Weights of a small transformer language model: 10 layers.
MLP neurons of a small language model. Each row is named by its layer, matrix (gate and up: input weights; down: output weights) and neuron, and shows model dimensions 176-271. Each number is 128 + 32 x the weight over its row's rms, rounded and kept within 0 to 255. A neuron's up and down rows have the sign that makes its largest values positive.
After each neuron's rows, "fires on" lists the tokens most often at its 100 highest values on Wikipedia text that the model never trained on.

L6.gate109 [155  81 132 127 109 121 195  93  88 134 174 135 120 133 106  78 128 177 116  64 103 110 168  95 123 133 114 109 133 172  97  83 127 106 155 116  90  88 180 125 130 199  91 187 163 127 111 140 103 104 132 134 146 123 156 141 163 119  98  84 112 135 163 135 121 101  77 114 159  85  78 164 162 141 183 127 118  65  58 151 147 172 165 116  84 192 163  90 109  96 148 118 137 145  86 134]
L6.up109 [202 116 106 157 121  30  80 172 138 140 123 112 163 129 133 135 179  66 136 101  69 158 153 131 157 153 161 104 113 120  60 133 119 110 148 130 136 164 138 139 127 110 156 102 174 131 121 107 165  99 141 198 145 167 124 178  75 116  90 143  92 137 117 143 167 138 132 119  53  91 135 124 108 160 142 106 106  73 142 135  90  89 174 101 118 112 137  88 154 123 208 129 138 131 120 169]
L6.down109 [147  81  74 154 113 100 142 167 138 160 123 146  98 156 160 105 123 110 172 136 110 127 150 150 179 151  92  82 115 147 145 119 102 126 139  98 166 103  93  94 124 139 169  82 159 100 144  79 156 155 125 152  56 193 135  74  76 178 126 134 110 140 119 118  94 138 144  89  60 140  95  88 131 157 185 170  93  73 124 110 114 108 124 119 138 186 144 117 148  74 156 127 151 141 105 170]
fires on: "l", "s", "s ", "el", "+"

L3.gate382 [179  94 183 130 118 163 104 171 127 129 118  81 131 110 119 114 146  92  84 155 111  62 196 189 128 102 143 162 104 158  74 121  57 104 118 147 133  71 121  96  92 131 148 104 157 164  61 130 112 151 154 132 122 170 116 141 102  99 129 130 111  75  80 152 139 133 157  55 147  85  97  74 155  93  85 161 137 135 153 110  90 148 125  54  83 141  87 165 142 122 154 171 170 149 188 121]
L3.up382 [ 76  95 126  99 153  76 136 142 144 133 164 138 137 170 119 129 176 123 136 146  87  79  98 103 173  71 198 105 115  92 141 100 108 153 181  97 157  72 118 185  79 129 106 105 112 156 162 153 121 104 127  97 128  98 136 186 164 113 149 116 183 166 139 131 115 127 112  93 153 106 153 142  91 142 145 177 104 145  59 113 116 128 156  81 136 141 132 138 196 142 150 141  96 130  93 143]
L3.down382 [163 146 189 155 111 165 158 117 108 106  96 169 142 128 155 192 172 117 139  64 161 164 148 188 115 108  48 183  99 132 120 188 118  77  59 170 161 122 121  63 108 146 107 135 171 134  89 147  81 163 151 152 139 141 171 129 151 141 151 109  78 119 117 140 131 137 129 115 118 160  93 157 196 129  68  92 162 113 159 104 204  91 126 104  90 131  91 127  83 122 153 167 149 171  98 102]
fires on: "Ch", "Sh", "N", "Per"

L6.gate744 [122 170 156 156 121 172 137 147  95  97 109 140 120 113 114 118 116 161 127  89 103  89  99 118  97 119 107 176 165 125 117 145 113 116  66 122 149 146 141 133 136 132 181 125 126 185 167 125 120  68  92 110 172 147 126 126 104 121  97 156 101 156 163 120 154 167 106 149 110  76 170 141  90 149 139 198 126  99 106 140 126 146 116  98 147 172 146 101 124 162 117 184 120  98 107 135]
L6.up744 [111 182  91 159 133  69 102 117 162 115  72  89  82 114 113 131 133 112 179 119 161 117 101 130 167 153 110 107  99 106  98 142 125 202  97 163 135 233 147 186 159 108 120 153 163 201 119 140  78  80 106 128 165 149 148 147 146 133 126 117 169 104 119 107 109 158 144 109 134 140 155 125 154 146 167  74 106 131 108 138  96 137 124 137  88 108 143 125 164 141 151 122 107 171 170 141]
L6.down744 [132 149  95 108 111 131  83 103 190 121 152 107 118 165 181  97 132 126 116 143 124 111 119 122 131 111 103  87  50 151 170 147 160  66 129 113 142  95 105 134  98 119 148 126  98 113 159  77 103 194 120 125 103  97 147 158 109 128  80  61 151 178 115 127  58  81 117 107 119 177 169 159  95 122 119 119 134 169  78  62 141 115 128 136 145 113 124 128 140 109  97 181 135 117 108  89]
fires on: "on ", "up ", "at "

L6.gate258 [147 152 101 161  86 136  94 155 121 106 161 117 148 141  86 195 148 151 153 121 123 138 127  82 169 141 156 115 130 156 111 120 106 113 132 117 147 128 173 158 155 122  93 107 147  58  94 100 132 162 104  84  84 147 126 126 105 157  96 113 170 195 141 201 145  44 116 128 122  99 104 192 118 114 131 153 135  91 131 125 166 172 174 137 170 145 166  86 116 146 108 137  75 134 134 121]
L6.up258 [164 159 130 182 146 135 163 129 189  95  93 168  96 148 107 113  83 184 128  78 158  87 127 114 154  93  87 201  91 193  93 115 137 130 129 175 106 166  95 149 126 105 119 115 131 140 186 121 175  99  85 161 151 166 115 135 133 153 121 107 110 135 180 128 142 152 117 154 176 177 104  90 156 135 119 159 163 170 176 176  55  94 179 115 147 147 138 148 158 142 165 192 156 144 174 146]
L6.down258 [ 79 141 141  91 105 140 117 129 145  78 110 126 122 155 116  66 111 104 100 127 110 191 151  96 110  57 144  92 122 227 172 142 158 130 131 140 123 115 130  44 149 155 137 162 166 148 152 127 117 142 151 142  95  75 145 118  92 104 173 201 154 122 145 116 118 123 113 112 109 138  78 138 105 140 135 131  77 128 160 102 138 140 138  88  82 125  53 113 126 113 128 111 161 104 163 138]
fires on: ", ", "), ", "\", ", "("

L7.gate447 [119 141 137 150 114 117 132  95 154 122  77  99 100  78 126 174 147  30 105 104 160 118  53 113 150  91 139 158 208  96 108 108 115 115 129 121 188 140 120  75 123  94 157 110  83 120 130 162  85 219 134 163  94 127  98 115  97 164 104 119 168 181  97 135  92 148  76  85 116 141 125 135 154  46 147  93 113 142 172 125 156 103 123  60 107 169  80 115 141 130 179  84 137 149  90  52]
L7.up447 [ 99 162 168 151 161 147 147 176  90  72  49 180  93 181 128 124 147 162 144 132 100 144 154 143 124 119 121  85 116 139 128 100  81 158  99 133  57 113 125  92 104 144  74 122 123 168 138 129 110 108 115 137 136  72 190 135  99 115 219 125 112 116  85 124 151 125 109 176  89 145 129 116  65 195 138 137 160 117 155 180  61 131 101  39  81 129 161 128  91 159  92 189 120 112 175 138]
L7.down447 [140 150 110 126  88 106  53 120 143 129 170  86 158 113 155 129 123  57  96 141 140 108 149 111 165 121 110 113 135 142 164 124 114  97 111 157 136 122 126 169 125 166 125 101 109  98 219  88 140 175 127 119 104 118 104 155 156 101 116  60 178 176 118 153  97 105 183 114 133 129 102 158  89 130 145 161 139  78  74 124  74 105 162 139 136 110  93 109 133  33 132  60 151  70 141  98]
fires on: ", ", "am", "d", "p"

L6.gate670 [101 143 120 144 103 102 133 157  89  80 162 176 102  85 116 118 118 116 150 132 160 157 148 151  78 148 132 146 106 152 147  35 122  86 107 140 121  71 154 135 115  84 141 111 101  77 185 193 139 190 156 124 200  88 129 139 152 125 153 142 116 132 108 121 121 139 126 111 140 159 134 115 126  75 148 148 159 132  91 104 128 143 163 153 110 169 129  98 122 185  77 178 103 141 153 175]
L6.up670 [159 142 139  94 124 124 126 112 145 149  93  94 142 154 136 164 117  96  72 187 168 113 125 138 107  89  85  81 125 164  97 147  99 146 145 126 121 105 109 180  89  91 161 109 156 129 142 166 160 110 143 121 120  85 153 169 149  49 126 166 126 138 166 125  85  80  98 125 173 229 152  94  66 109  67 109 180 202 211 184 166 100 151 113 119  74 164 134 118 126 113 150 122 144 145 127]
L6.down670 [ 90 105 187 131 105 118 147 131 169 131 175 156 114 172 134 135  80 109 104 141 117  69 134  76 165 107  88 108 142 159  92 159  75 173 148  98 162 164 117 114 135 158 152 142 124 140 102  89 181  87 153 126 151 169  97 130 140 152 108  81 166 175 176 116 128 163 107 133 121 116 103  96 125 158 128 196  94 129 113 132 131 126 137 110 111 132 150 145  85  77  48  65 105 121 116 135]
fires on: "a "

L6.gate466 [196 161 136 153  73 171 110 130 108  93 114 159 153 178 131 171 171 138 119 138 102 105 122 118 115 110 160 156 149 129 131 116 133 206 155  71 119  81 157 129 146  97 144 144  79 177 113 124 179  83 117 154 170  91 107 107 184  73  80 125 106 124 107 136 143 120 104 122 116 171 131 146 119 189  34 150 112 115 132 138 175 123 103 171 150 182 149 118 133 132  96 166  90 106 135 148]
L6.up466 [ 78 145 151 160 121 123 145 112 192 191 153 148 172  60 126 178 141 112 106 138 112 128 175 175 148 119 235 131 171 116 107 197 142 141 117 141 186 162 210 132 145  67 176 130 114 110  73 140 168 147 143 217 142 115 110 152  79 165 152 142  89 130 128 138 116  77 118 181 136 145 108  54 150 118 138 140 103 185 106 128 117 172 153 135 172 144 116 113  58 118 184 134 135  77 141 152]
L6.down466 [114  94  91 138 116 119 192 128  91 153 105 128 176 139 139 125  49 158 142 136 167 125 122  98  97 137 106  89  92 183 159  62 160 101 138 148  94  83  30 120  66 166 105 171 180  74 147 123 101  97 145 130 112 153 124 143 155 105 136 125 151 123 168 156 149 100 138  92 145 122 143 140  95 110  83  82 162 121 144  74 155 143 119 141 123 102 203 151 139  90  49 122 131 145 107 143]
fires on: "is ", "un", "ed", ". ", "up", "in "

L6.gate503 [109 145 165  69 138 100 117  97 181 172 109 118 140 159 150 160 163 113 131 145 113 157  92 104 186  91 118 224 135 136  74 183 129 118 146 109 101 120 127  96 119 108 173  71  90  67 114 149 123  93 169 156 110 130 215 127  94  99 128  86 148 120 116 127 108 132 125 125 101 143 157 143 106  80 132  95  84 179 158 173 175 122 153 123 194 107 166 205 159 154 137 156  95 142 150 215]
L6.up503 [118  90 172  77 120 133  99 172  86 116 153  75 139 137 116 122 112 133 129 113 145 119 149 138 131 180  69 128 121 158 129 140 131 184  89 120 127  87 120  48 129 109 179 177 131 130  93 134 110  93 130  53 159 223 144 145 104 112 148 158 178 159 180 176 156 157 147 123 200 157 148 173  90 181 153 160 150 167 110 157 120 134 161 116 115 126 152 106 123  93 109 108 190 133 168 102]
L6.down503 [133 126  84 200  92 151 144 143 130 116 102 148 101 115 103 119 156 141  87 125 102  55 141 172 125  84 188 105 175  84 148 108 128  84 114 196 146 140 147 176 143 100 180 110 132 132 184  88 137 106  83 126 107 114  86 127 111 174 104 173 116 137 117 167 120  97 143  94 134 141 119 174 137 139 118  99 114  70 149 135 159  82 140 101  75  98 129  76 173 123 142 144 100 121 100  68]
fires on: "in ", "or ", "de ", "well ", "la "

L3.gate602 [118  79 133 125 123 137 153 171  83 158 124 102 223 128 150 129 110  75 146 124 103 144 116 179 115 104 153 147  90 133  48 139 154 121 108 192  96 113 129  87  20  81 137 136 152 143 139 110  86 122 145 114 145 110 100 109 130  78  44 141 132  85 127 139  84 135 151 110 158  57 173 126 103 105  95 167  94  89  75 112 140 126  83 110 128 168 170 123 172 131 173 179 151 166 129  74]
L3.up602 [169 122  94 141 100  86 134 162  95 134 108 125 150 143 165 111 124 105 132 124  73 190 163 162 123 130 167 102 153 108 135 154 176 154 101 118  86 110  71 107  91 109  96 174 158 124 165 167 147 214 111  77 125 142 141  73 107 145 153 110 144 135  91 110 143 122 137 142  99 157 150 151 126 147 118 148  77  79 106  85  85  98  72 138 181 176 103 101 170 125 132  74 114 114  79  63]
L3.down602 [ 67 117 146 163 158  91 134 190 113 123 130  95 126 111 115 144 101 131  34 110 120 125 103 140 140  64 108 169 133 114  79  84  88  83 110 162  66 103 121 154 117 136 100  68  64 108 158 125 134 135  64 148 152 132 114 219 132  89  95 127  93  89 108 102  87 161 114 121 119  73 131 132  98 135 125 141 144 188 126 177 158 153  99  39 107 128 100 153  91 156 115 143 176 151 104 126]
fires on: "W", "Sh", "Pl", "Ch", "Che"

L3.gate147 [114 142 175 156 162 144 137 172 119  79 122 157 128 183 109 158 142  73 169 104 148 111 128 132 126 123 150 131  76 174  97 117 136 135 148 121 166 170 152 143 107  66 147 121  95 144 119 188 109 161 151 112 135 132 188  76 183 179 181 164 111  97 156 191  86 110  83 110 132  71  73  69 120 163 169 137 123  74  99 135 110  93 133  75 120 110 103 132 172  97 123 140 123  98 142  80]
L3.up147 [114  91 113  58 139 176  61 151  97 146 111 151 133 205 119 109 152 109 175 133 115 155 128 169 212 142 103 127 108 194 143 160 113 104  99 144 131 142 108 114  99 102 118 159 126 125 115 117  96 143 115 168 136 130 176 100 120  88 124 112  59 119  69 150 132  64 101  88  84  90 149 104  95 119 112 157  82 157 196 135 102  76  96 149 158 130 140 167  98  95  90 172 130  92 113 125]
L3.down147 [145 150 108 132 101 171 131  98 126 132 110 163  83 111  58 197  66 135  72 165  95  87 124  96 138 115  97  86 130  72 119 122 140 161 171 116 146 127 132 134  64 142 156  75 102 139 117 174  94 179 106 147 147 144 175 110 138 144 110 109 180  56 171 142 118 171  98 145 168  83 173  96 116  99 152  95 136 152 138 127 167 127 168 158 139 134  99 153 142 156  99  98 100 151  87  93]
fires on: "L", "ey", "+"

L6.gate698 [145 131  71 123 132 138 131 123 138 113 132 144 146 117 117 120  73 122 140 158 151 186 138  72 154 112 124 123 164 104 117 162 136  43 161 175  90 137 168 128  65 147 108 158 117  90 137 134 120 112  94 135  90 129  77 151 142 204 133 118 164 187 105 162 170  95 126 138 115 114  47 163 125  86 107 141  91 164  72  90 152 128 128 133 154 143 157 117 149 139 118 109  88 110  78  78]
L6.up698 [124 101  95 139 134 134 117 133 104 209  88 138 163 132  87 119 155 123 165 170 108 131 194 148 124 210 125 181 120  98 140 109  70 146  93 119 108 114 156  77 124 174 171  53 133 114  90 148 138 174 162  99 121 122 168 143 141 128 134 103 117  85  86 111 169 101 173 110 142 130 140 122 148 119 136 160  93 179  98 120 101 194 131 112  96 127 141 159 122 139 136 112 188  99 184 168]
L6.down698 [126  85  90 115 138 156 111  99 128 106 117 130 180  77 201 128 113 174 160 127  61 173 160 156 109 154 157 141  64 142 123 179 150 137 101  96 134 163 145  89 109 111 131  39 158 114  71 142 123 108 166 147 112 164 155 105 164  80 136 155 137 125  74  59 137 108  34 123  57 149 132 140 127 160 168 159 129 147 168 119 111 175 110 105 108 127 113  70 157 135 144 135 158  94  66 116]
fires on: "el", "ed", "all", "e", "and"

L6.gate339 [133 112 156 145 170  80 162 123 132 110  92 158  75 159 125 130 155 105 144 112 145  96 144  70 117  99 204 165  81 143 143 120  99  97 141 110 199 130 169 137 132 132 116 122 175  82 127  30 125  93 138 149  70 151 138 192 138 181 142 143 165 189 122 137 151 128 109 120 145 150 112 173 126  72 172 132 153 109  84 150 151  66 136  93 131 126 144 154 104 139 112 176 120 148 133 108]
L6.up339 [ 83 139 100  96 196  82 167 154 151 178 173 178  27 140 161  81  76  92 122 154 118 100 209 147 122 153 136 141 122 132 150 116  91  97 115 177 144 147 119  98 129 192 150  93 167 110  85 132 143 174  85 142  94 132 119 119 146 147 118  99 153 123  95 121 130 121 146 143  78 154 150 134 126 113 166 115 136 147  73 150 106  90 131  52 115 103 165 202 157 125 144 185 153 156  58  87]
L6.down339 [139 119 102 151 119 135  79 160  71 105 129  87 123  78 150 123 109 163 119 137  93 139 133 128  64 129 192 129  77  99 130 114 130 133 149 111 111 172 129 109 133 174 107 113 143 115 115  99  49 163 152 135 110 130  78 124 184  86  73  90  70  99 104  94 157 147 147 196 123 109  91  82 165 143  97 159 166 148 142 142 158 148  95 125 131 152 144 121  94 146  94 104  67  91 148 147]
fires on: "200", ", ", "199", "194", "192", "202"

L7.gate557 [162 160 126 108 134 136  90 174 148 105 197  99 150  94 179 105 127  71 144 122 102 180 146 116  65 137 128 189 192 115 164 154 150 102  66 147  88  91 139 134 157 152 139 104 136  95 184 109 126 138 165 136 133  87 174 125  87  94 137 100  66 191  73 212 150 171  66 179 135 148  87 108 134 113 200 156  49  60 134 114 116 110 139  79 133 126 182 138 157 139 126 142  63 141 142 118]
L7.up557 [116 161 141 124 105 107 100 165 131  72 111  97 176  90 200 189 131 110 134 107 127 183 147  77 111 125  82 184 187 106  98 115 139 173 126 129 156 160 122 176 159 113 133  68 164  94 126 104 136 126 138 110 145 149 100 141 148  92 120  93 138 179 163 158  44 170 101 144 150 170 182 139 137 103 117 100 104 128 125 199  82 120 138 136  99 113 141 120 171 119 131  65 141 144 145 168]
L7.down557 [154 117 143 152  96  93 158 117 101 123 113 135 122  69 110  71 105 171  92 168 119 113 157  87  99  84 127  94 147 136 185 167  90 138 127  58 138 140 100  73 151  59 128 117 148 154 120 152 137 155 176  73  88 131 122  93  92 190 167 113 131 116 111 113 174 106 139  77 102 108 187 119 113 168 162 168 146 169  96 132 180 171 176 193  94 110 150  91 111 118 113 113 179  96 112 132]
fires on: "| ", "-", "at ", "201"

L6.gate346 [116 114 107  92  74  77 116 127 124  98 144 145 140 130 164 100 128  91 156  93 107 128 109  85 108 164 105 141 165  92  92  75 101  97 130 100 146 150 132  73 127  95 140 109  79  70 148 115 118 185 107 156 209  72 116 130 126 123 133 162 131 145  91 139 168  77 135 134 112 144 163 101  67 123 126 114  74 132 146 152  95 154 114 160 166 152 183 161 100 155  91 193  84 166 185 100]
L6.up346 [137 146 162  41 118  87 128 137 147 100 119  68 101 186 138 132 118 135 145 164 123 152 101 170 167 117 132 110 142 145 120 101  84 153 118 111 139 119  64 114 143 100 203 104  96 149 131 156 116 112 130 117 136 139 178 123 106  78 138 133 123  91 153 125  77 134 118 132 163 207 188 123  69 131  98 126 161 171 215 204 176  97 131 120 138  71 137 114  97 130 110 128 130 141 172 148]
L6.down346 [169  92 150 164 107 194 143 128 133 172 125 161 104 126 102 172  95 106  94  94 180  62 131  78  95  84 154 153 125 192 114 148 158 152 166 139 145 106 110 166 115 154 120 138 148 136  79  99 140  47 121 103 123 194 127 114 120 135 135  85 124 149 164 122 164 122 140  68  92 124  80 141 175 146 116  71 117 140 102  62 174  61 122  59  95 112 118 122 101  11  85  70 152  72  81 152]
fires on: "a ", "an "

L7.gate424 [144 106 122 139  86 161 136 107 182 125 153 168  49 125 134 170  66 105  87 128  80 114 120 126 152  65  59 199 138 120  76 118 137 131 112 123 145 142 168 195 147 116 103 176  39 179 140  96 112 133 119  89  99 125 130 122 154 110 144 142 169 133 168 105 137 117  87 103 161 181  72 164 130 127 100 141 153 153 140  92 110 134 133  75  95 157 125 157 166 156 144 123 140 121  78 189]
L7.up424 [ 83 122 132 135  88 137 117 147 151 119 116 160 121 134 131 114  66  99 138 128 103  85 133  93 180 149  87  87 154 204  87 166 112  93 142 112 145 186 146  77  94 124 130 160 123 116 147 113 223 109 102 130 137 127 150 105 117 119 130 127  87 189  72 132  98 141 146 166 163 118 142 104 120 127 127 138 157 106 138 170  89  55 143 109 134 130 109 153 123 144 120 128  81 134 156 203]
L7.down424 [ 95 118 132  95  87 188 162 126 145  64  85 135  76 112 203 143  93 104  96  89 102  90 113 158 101  98  45 127  92 176 101  71 171  90 135 148 109 113 187 151 112  85  95 161 165 107 102 113 133 111  98 120  95 152  95  70 118  84 137 105 137 166 144 117 108  95 123 154 108 156  62 107 152  98 111  76  86 151 106 121 106 116 115  86 103 105  87 181 127  86 142 113 102 144  67 151]
fires on: ", ", "years ", "time ", "century ", "s "

L7.gate79 [118  98 122  99  64 128 127 111  76 155  99  75 158  97 173 114 119  88 168 132 166 124 191  79 124 167  83 117 101 143 128 121 158  46 152 155 140 110 147 136 120 116 133 155 128 136 139 161 148 138 149 107 188 121 144 121 149 166 110 137 173 126 114 158 146 162 110 165  90 149 139 113 140 137 103 132 118 111  83 161  99 152  59 152 111 158 124 181 147 116 100 124  66  92 132 149]
L7.up79 [134 158 151 129 135 162 139 107  97 112 133 104 140 170 132 157  62  63 141 179  86  82 188 189 154 153 198 108 118  79 146  85 101 124 173  86  75 109 114 131 171 114 172 107  77 130 117 118 171 132 165 173 113  71 151 181 124 131  99 166  76 140 167  84 155  97 199 103  94 152 122 113 106 152  56 127 150 137 153 171 164  75  65 145 167 151  92 140 108 128 100 136  53 111 127  98]
L7.down79 [ 92  89 136 151 141 135 101 138 102  27 132 139 138 115 163 109 127 125 178 160 167 136 202 130 141 161 135 136  88 116 127  98  91 193 140  97 130 126 118 140 102  93 137  74 119 139 142 144 164 138 128  90 156 126 173 142  97  90 203 132 113 184 139 134 145 115 102  69 114 161  99  69 153 150  81 180 132 170 139  93 126 135  97  68  84 113 134 141 122 106 132 110 111 118 104  84]
fires on: "a ", "an ", "ing", "ounds ", "ent "

L7.gate694 [172 124 161 130 124 158 110 166  83  80  60  98 176 121 129 145 137 123 162 142 102 128  85 169 167 142 125 106 130 112  72 110 132 124  86 116 132 111 151 124 158  84 131 140  95 145  59 126 147 113 153 145 170 145 131 135 114  98 141 193 143 169 158 147  98 123  96  70  99 117 120  92  85 112  93 132 139 140 122 192 145 160 112 157 168 128 121  88 188 179 129 136 133 159 124 131]
L7.up694 [125 155 142 149 157 133  75 166 138  64 181 114 145 144 160 148 114 167 163  84  97  95 144 176 124 109 180  76 137 159 151 125 104 163  70  98 174 164 187 143 136 119 165  97 195 149  80 128  97 114 109 120  99 115 104 111 122 105 102 147 126 131 159 180  65 168 129 132 136 136  81 121 149 136 115 145 150  88 100 116 144 143  70 133 153 130  89  89 111 100  71 103 191 131  83 144]
L7.down694 [ 68 159 143  61 146 140 127 160 117 139 114 114 149 104 103 123 124 118 160 177 132 118 127 194 198 128 145  70 148 151 110 132 119  78  98 125  96 130  95 101 133 122 156 190 125 160 105 130 138 136 182 176  99 159  65 156 139 123 155 166  96 126  88 108  99 110  32  65  60 149 115  87 160 129 119 173 141 118 137 142 130 161 141 138 141 101 150 158 172  76  97 100  76 111 141  71]
fires on: ": ", ", ", "A "

L7.gate22 [181 125  99 143  85 166  62 118  99  78 101  92 135 121 102 111  68 139 136  99 138 122  88 140 113  66  96  88 149  83 137 109 162  63 123 119 166 135 123 135 163  67 116 138  95 108 127 113 117 117 157 115  96 143 124 155 176 122 146 149 179 156 110 177 140 156 114 150 117 122  45  57  77 153 155 163 150 131  99 165 108 191 141 132 195 175 136 129 109 142 148 177 110 122 146 145]
L7.up22 [166 114 142 137 138 151 156 137 129 119 145 111 192 104 103 103 137 155 147 118 193 107 127  91 110 116 138 130 175 116 101 159 150 157 102 132 176  73 154 161 128 126 142 131 113 102 195 115 185 124 149 124  65 154  73  94  98 107 124 183 190 136 155 101 110  98 113 163 180 141 132 103 153 168 115 101 104 114 158 121 129 157 160 179 117 162 136 148  94 107 155 128 116 152  78 127]
L7.down22 [147 115 192 110 172  84 132 116 130 121 151 148 187 104  81 148  95 119  81 136 181 141 146  64 119 164 147 161  72 140 120 124 141 138 115 141  82 101 107 120 145 103  90 173 132 125 143 155 156  90 125  74 143 194 184 124 174 116 121 149 144 129 143 164 120 103  67 158 193 101 158 110 158 175 124 108 109 169 130 146 131 109 136 117 165  93 131 105 168 113  86 127  94 133 134 134]
fires on: "and ", "or ", "but ", ", ", "can ", "| "

L3.gate404 [ 93  92 123 147 137 110 135 170 117  98 127 134 129 107 129 139 152 130 102 120 184 125  52 116 127 117  80 143 140 116 175 127 168 101  64 168 120 130 148  79 141 110 139 176 164  89 138 148 130  94 164  88  99 164 151 125 161 114 126 154  76 122  79  66  99 115 153 126  93 148 174 208 123  92  48  99  63 130 167  52  99 172 106  68 116 111 121 176 173 126  84 104 174  87 163 156]
L3.up404 [130  92 119 110 128 162  51 175 149 103  60 145 153  88  25  71  84  66 158 135 100 107  82 127 110 156 125  93 114 167 138 139 129  53 101 118 143 176 128 127 114 140 113 154 151 155 103 106 137 145 143  74 163 123 113  91 164 102 141 126 132 160 121  44 135 113 110 206 174 130 152 135 129 130 150 100 145 153  90 149 180 160 108 108 103 109 156  96 141 123 114 136  73  71  91 164]
L3.down404 [119  97 106 164 148 146 139 166 148  99 118 111  59  71  83 120 114 102 102  86 172 181 142 116  68 164  98 172 119 125 125 172 151  53 160 138 137 135 103 131 149 140  87 147 147  68 136 135 147 149 119  85  62  91 117  68 195 123 103 207 153 181  95  63 185 144 105 149 116  54 119 106 145 144 101 210  54 148 133  82 149 161 146 123 115  95 122 133 132 160 116  82 159 103 127 127]
fires on: "O", "Su"

L7.gate111 [139  67 172 129 114  85  82  77 139 106  66 125 156 112 150 118  90  67 120 130 122 135  97 128 115 122 120 131  80 159 167 145  83 103 163 144 200 138  75  74 158 138  81 117  87 107 135 106 125  91 142 108 161 121 126  98 189 121 125 146 138 187 133 144 142 152 129 112 105 100  92  86 128 108 166 146 156 133 105 149 146 191 156 118 193 182 149 123 145 171 103 109 138 132 194 145]
L7.up111 [132 160 103  86  87  59 120  95 184 123 157 138 142 185 147 112 129 138  95 155  95 170  96 150 107 188 151 137 153  94 139 137 101 153  56 117 140 129 141 101 113 103 132 149  70 103  80 168  87 110 172 143 140 120 181 138 110 114  79 156 102 145 177 124  67 156  92 138 191 126 167 160 129  91 124 126 131 116 124 164  96 137 170 153 153 103 142 105  91 126  58 118 123 134 113 123]
L7.down111 [104 145 101 128 117 166  72 201 137 121 109 149  64 151 127 117 149 184 134 142 116 169 138 142 155 100 132  92 110 161 187 104 155 180 116 143 125  90  88  93 140 140 132 129 147 162 125 119  97 183 129 138 141 134 163 129 145 157 146 196 118  80 128 108 176 135 116 114 142 101 118 165 148 129  94 170 121 178 209 135 172 110  53 101  74 152 136 103  76 131 110 178 146 141 190 136]
fires on: "a ", "the ", "de ", ": "

L6.gate375 [159 170 145  84 163 149 109 126 171 113 132 121  58  94 118 151 112 118 173 133 109 106 116 110 145 136 103 128 158 158 142 162 127  38 133 122 174 183 194 141 130 148 121 189 123 106 201 142 158 140 142 132  79 134 168 157  86 164 122 144 139 150 104 110 153  88 109 109 129 131  79 126 120  64 120 111  88 119 124 101 122 159 125  95 129 139  85 107 180 153 105 122 139 170 144 125]
L6.up375 [111 120 118 149 129  94  86 143 144  55  52 187 100 118 172  85 102  57 110  27 105 157 112 167 107 119  94 186 167 114 131 102 231 138 106 194 170 144 120 123  72 178 202 133 153 117 149 122 130 188 103 176 187 152 121 129 140  93  98 158 137 181 114 132 162 145 144 198  71 120 162 113 112 188  99 112 160 143 111 112 142 117  86 107 151 144 138 183 145 118 179 168 126 127 117 112]
L6.down375 [ 96 108  86 133  79 154 135 141  76  97 137 100 164 106 177 131 114 146 123  79  86 135 121 148 137  91  52 124 126 105 182 112 184 122 101 192  98 124 137 102 129 122 122  96 152 126 146  97  97  93 150 138 131 131 109 124 194 159  85  36 156 119 175 107 134 102  85  75  88 190 109 122 103 176 121 135 120 137 127 148 160 116 134 134 152  96 110 120 125 113  65 161 137 138  73  82]
fires on: ", "

L3.gate721 [ 77 167 190 161 124  53 141 121  93 115 157 132 121 121 162 196 141 136  97 174 180 143 161 196 174  68  73 144 113 122 110 153  99 176 112 161 148 157 145 134 156  98 106 130 169 137 164 129 130 155 150  62 105  96 119 170 100  97 142 108 155 128 145 127 117 143  91 117 116 159 112 153 132 119 136 114 117  99 119  68 148 112 129 111 107 116 164  87 162  92 126 151 140  91 133 134]
L3.up721 [187 112  97  77 143 141  66 128 168 126 114 199 130 138  90 115 171 151 157 133 112 149  70  84 163 102 171 194 131 143 134 111 151  84 172  76 141 119 141 109 179  94  90 103 165 133 137 105 116 162 116 123 161 153 116 138  76  77 113 122  96 196  99 131  82  62  58 127 178  72  86 134 109 150 166 138 161 123 103 125 125  91 140 178 153 106 159 114 143 119 152 119 180  99  84 113]
L3.down721 [109 177 167 165 114 132 162 127 118 120 160  57 110 117 165 192 126 138 142 207 139  85 133 194 106 101 113 142 168 137 111 124 139 124 117 173 124 115 129 120 119 140 100  54 138 109 115 143 133 142 130 153 108 124 168  79 221  69 100 180 162  78 188 100 130 141 133  90 151 137 120 149 123  95  89 147  88 108 115 104 132 122 140  96  57 111 118 129 113  93 139  92 108 132 126 128]
fires on: "+", "l", "H", "g", "se", "ga"